{"head_dim": 64, "vocab_size": 16384, "hidden_act": "gelu", "norm_place": "pre", "positions": "rope", "tie_word_embeddings": false, "parallel_block": true, "init_std_up": 0.0291, "init_std_down": 0.0, "lr_head": 0.00462, "decay_shape": "sqrt", "doc_mask": false}
MLP neurons of a small language model. Each row is named by its layer, matrix (down: output weights) and neuron, and shows model dimensions 48-239. Each number is 500 + 50 x the weight over its row's rms, rounded and kept within 0 to 999. Numbers have three digits each.
Before each neuron's rows, "raises" lists the tokens whose logits its output raises most directly, leaving later layers aside.

raises: "→ ", "focuses ", "consists ", "uses ", "study "
L6.down799:530588499483436601459496510487539483483497481606499536526503480457457480483574460515556418509507486560445509494523448499522518537510486446508527544481487451488407451567452602543507565457520544509508504568517554417448641513511450474453541493541604449721517551418518535454525520572556434520563452555638490534499447495531485476494492551515461482548598586503563390539520486508527500491409571492563496532473526447464480485427522425542536424539439529508525476584449480512437619442446493511537425425516498490547532478497460470531501468501521456559493443512517479620572465460572463414

raises: "include", "than ", "ide", "und ", "example"
L4.down365:531446488548451384498502506536486594523479506553473508502568582479479558452472492515462517473395522456434385524471477563555501482496524556557492605494463517471532519486609537502561455549472419534503513575521450496556556460492554430521535558620453639604452373556489478466454563455426397571462472522445534349441544514561452448566491464455475381492540443487441532446542492504520505569471505437531571507461591575528491499569505430437500517545532450449526498478492543567533521569467490461522527551463417497501462502532451466487520485518487511523519588464626505483536489481408406478

raises: "ship ", "launched ", "gun", "ships ", "ship"
L7.down24:503508497560478540495568558550508560574494568579494507491455515507485498502529449428506561507493515509465511473535441477552509422494514555543491462540578451463456479482452503320616538493433485487462516501592422581461408483532521460523464465484503530595491502542548499557415457442508405518516554497561484471385505505416528491558550533516560484486383529542458529533517521551499581570527497500499535605575393425512520456527507538528508402532553481596494582438521485464469540442471493494473586486546468431530563536543513427424548422532450510515541476449480579506494521574449509499

raises: "right", "left", "right ", "left ", "is "
L7.down1262:443353556557595491450426502500461451528412534440565446507494530493490427500518474470518472515543487488428490505336545548572455498495481450484466567513408435450660778525503407486586493498448503455431502591489512429559547514437469538619480542478547543524517466536534454523545495545509513446498463513536536479466646505480446481497487491451443398473426533549433455545482508534539506506530484442543423533453522555476522498566534546452525452537463417448556582547449481556536590467586568510488489479489435536444505519506450413499601492434534460496536496512553468496575574517411432517

raises: "issue", "seasons", "ten ", "seasons ", "issue "
L6.down833:481467399552590541468451541575483455525573495496401381571511480571447502482495519425485543461565489553521502504518364450557454450494485497539486513397510502525415520613469536468419514509511457472474525510454393480476484504536506531492555491506523532498427537550555565531484443428493471607481438598517481494499456481506482597443518439613457538404575524550538502425502491531510552476497538449502424451425512468480490553590476479508490583488522509501491442526501387468537439510501550526558447529534516417546446473505498422566554531477422515435467600579448491524496571538523455466

raises: "that ", "census", "creation ", "likely ", "purpose "
L6.down113:527406464558447470454488520567428484461480478536542581530486436599467500513561502469468430526446468518431502562486508490557485523619501442612548445487550479459465407495499617498552513468495509514457564486561540437308480498468461632510601460463541440604531473450518526557373577575517496527493543533456436505515498530524462517471572486463549445437539465590472535495551463491471553470483502533455494510558540457529550567531512497468509546423567469542491542516433425404490478509422474490463502489403419460520524514473505474500478400554461480462431493537516474524473495431472485603

raises: "and ", "& ", "between ", "background", "about "
L6.down185:444451592531599495477476534581522391498456570492481457423484499462525479393475499491510599526419520496521454463478438534568418514473513567426445468511516495589460518482456553504508465412602442469571501624485548581448602453509433421543552473454541527569592485484540542473460452569575487539419451535520484585464458412478472458498540580480536355507490499606520552577529548493604589414518463518535534487479488547582490520488555455488532510486457513466536451431475443587412396492521537514507468557416405541528490528499493505517501526533529562475432482452508524503450540473521434550

raises: "lights ", "bodi", "names", "lines", "words"
L6.down1239:454406408371590556463430489557440449493573487473534537497582538457520492519406540490539528519500478609458489572420571501492514428502462602486443614458484472535511384492372517499582452518526586486463501503543494500600418445586501474431491432492465544493518497483417492536503511534442530521446605560484450479529497504553438460452471494529483508454528578549570495540432519568537527479540493407461488465556523515501519486510584461547475544483464599430470505458442544535491519576527500573516620413507518573488399488469557546485460552501499608542546453466505540505554461542459452447

raises: "left ", "right ", "foot", "right", "back"
L7.down709:442555412540481428495397518467502549496517408554449522563480442423527444424442483561539436467448465486559528473401500542485499496568525638511495595556429519406448582489525435376501463461535459503469586506492583523487534590500489439509480562505460616572530545544506583518537505555411483522504536496508549432577543425452503478507434512518504477510563520446531527485534537502571524554525483501413464478445464513468464539461470481579477455558473596561469545457518482493457479473414572502540483551558437439538609592382479460459527572559497545424443512445446463516577546486493453553

raises: "pay ", "know ", "be ", "carry ", "rest "
L6.down889:510527469507419501463565472485551517533465503560469497596458526543439571519585536519451506451476486585442540493509437503502488501503531438490526488525563419531465459556505424398415500453542379616442466581508461536646498466442550479513452497535462446565557574559554487525620519487560536494563469544457344487496521537558437517453447489481493543460422499477469432535512438473517553427501520473472556536513516486424434474528468585448465385464571428480490424468522415518565429521572587566595417511566524516506529507530413429535488605497546509460480555511401544468450467452417543527

raises: "Entertainment ", "Entertainment", "Records", "arm ", "Productions "
L7.down1165:497437488529484451513585537398477508419593506458574512507516401516496571522487427433521471558389492528509520492435491515499480444545511506482543502456478480557427462537423497422538535506467522574449539429449515559475506481577495496491497491500454538594548542616453528549470527416458462416473541454534529534508443629511528550492501562494539520535437511494418492487546548501428506405577526522531490542411462528495619460526527424534533491574400423576406391466494471567599441536511466579511496512530592511576524462517538479489508490382485533531454465484475522476533412480386464433

raises: "Finland", "Argentina", "Thailand", "Indonesia", "Hungary"
L6.down418:430392534498460505493522486468488499440588517447406532499428506518486433432457503501472480431521484467497501546496514514488501482522495488506524512489486500541464561584556516527443467448451530598517567491505535453537592496552496512475444572536503495520583459512466480449518535474525467437540538558403480465574521452499492583544477467471444425574619522505525525488491509498549560538531532497491488460435449445511422473573476497461465532465534391472516468540462578444400555467368455456488443415489509616532514511471510494520520561530628463427536510492465493564413534537522455571

raises: "aircraft ", "torped", "destroy", "Squadron ", "plane "
L7.down1171:487527498441442462554514453524509551481527492563617549481396429605493387574547473533561447555554545594552528473522557430536485508588480503491506469491469416488529389475549473362580461434521475501545572579518436480490479491493509478393523453475454478515454498459500471519508459484482542495527468554505549472531546441527448441551563573504468533575504532447507508526530540532549593443527450480450468523467472421534513454392457557529555488586490511611553469454498561510473640422541465541538574527621389527491535539581565476519569591480465469523493567475403547413480495509497376471

raises: "difference ", "birth", "reference ", "population ", "length "
L6.down845:459553551419465431467509516439467410542489511478467566530489517471542508538601421466501467555484496404496531548550544524509521446545397529429514527486500468576603354465543467659495452549451472495518537555565502501473480537483557435483529508513592501511437488514511531496453480529396454511568515430397496490510432458593478546479474516495402556549518493602517575527508450556513413461468551470439487541578506514434397408548553513522476463488590472484497553544460494507449542500516473505508492428412560501507529438553484567417451508598448556583482501472444509567534416421568547454

raises: "over ", "onto ", "about ", "together ", "when "
L7.down67:432483502495483514471474491506539536436571508533486558399501517469514476522498542569516488560483537517545512542435468492474576497489552516521459474446492599545506506554503526580437561441501562435513424454459566566511527424555527469541610500511506505627512415451523501500426552422460464422488534441437502482464474468572515454527481517488557432447491456422437604448612501486475485507448489487442493419569408483563417387486411486522518591465478370529547507470471530498481498371510549567528596518571498539533534490420466526571498508475582491502555503578489529462548429508527386512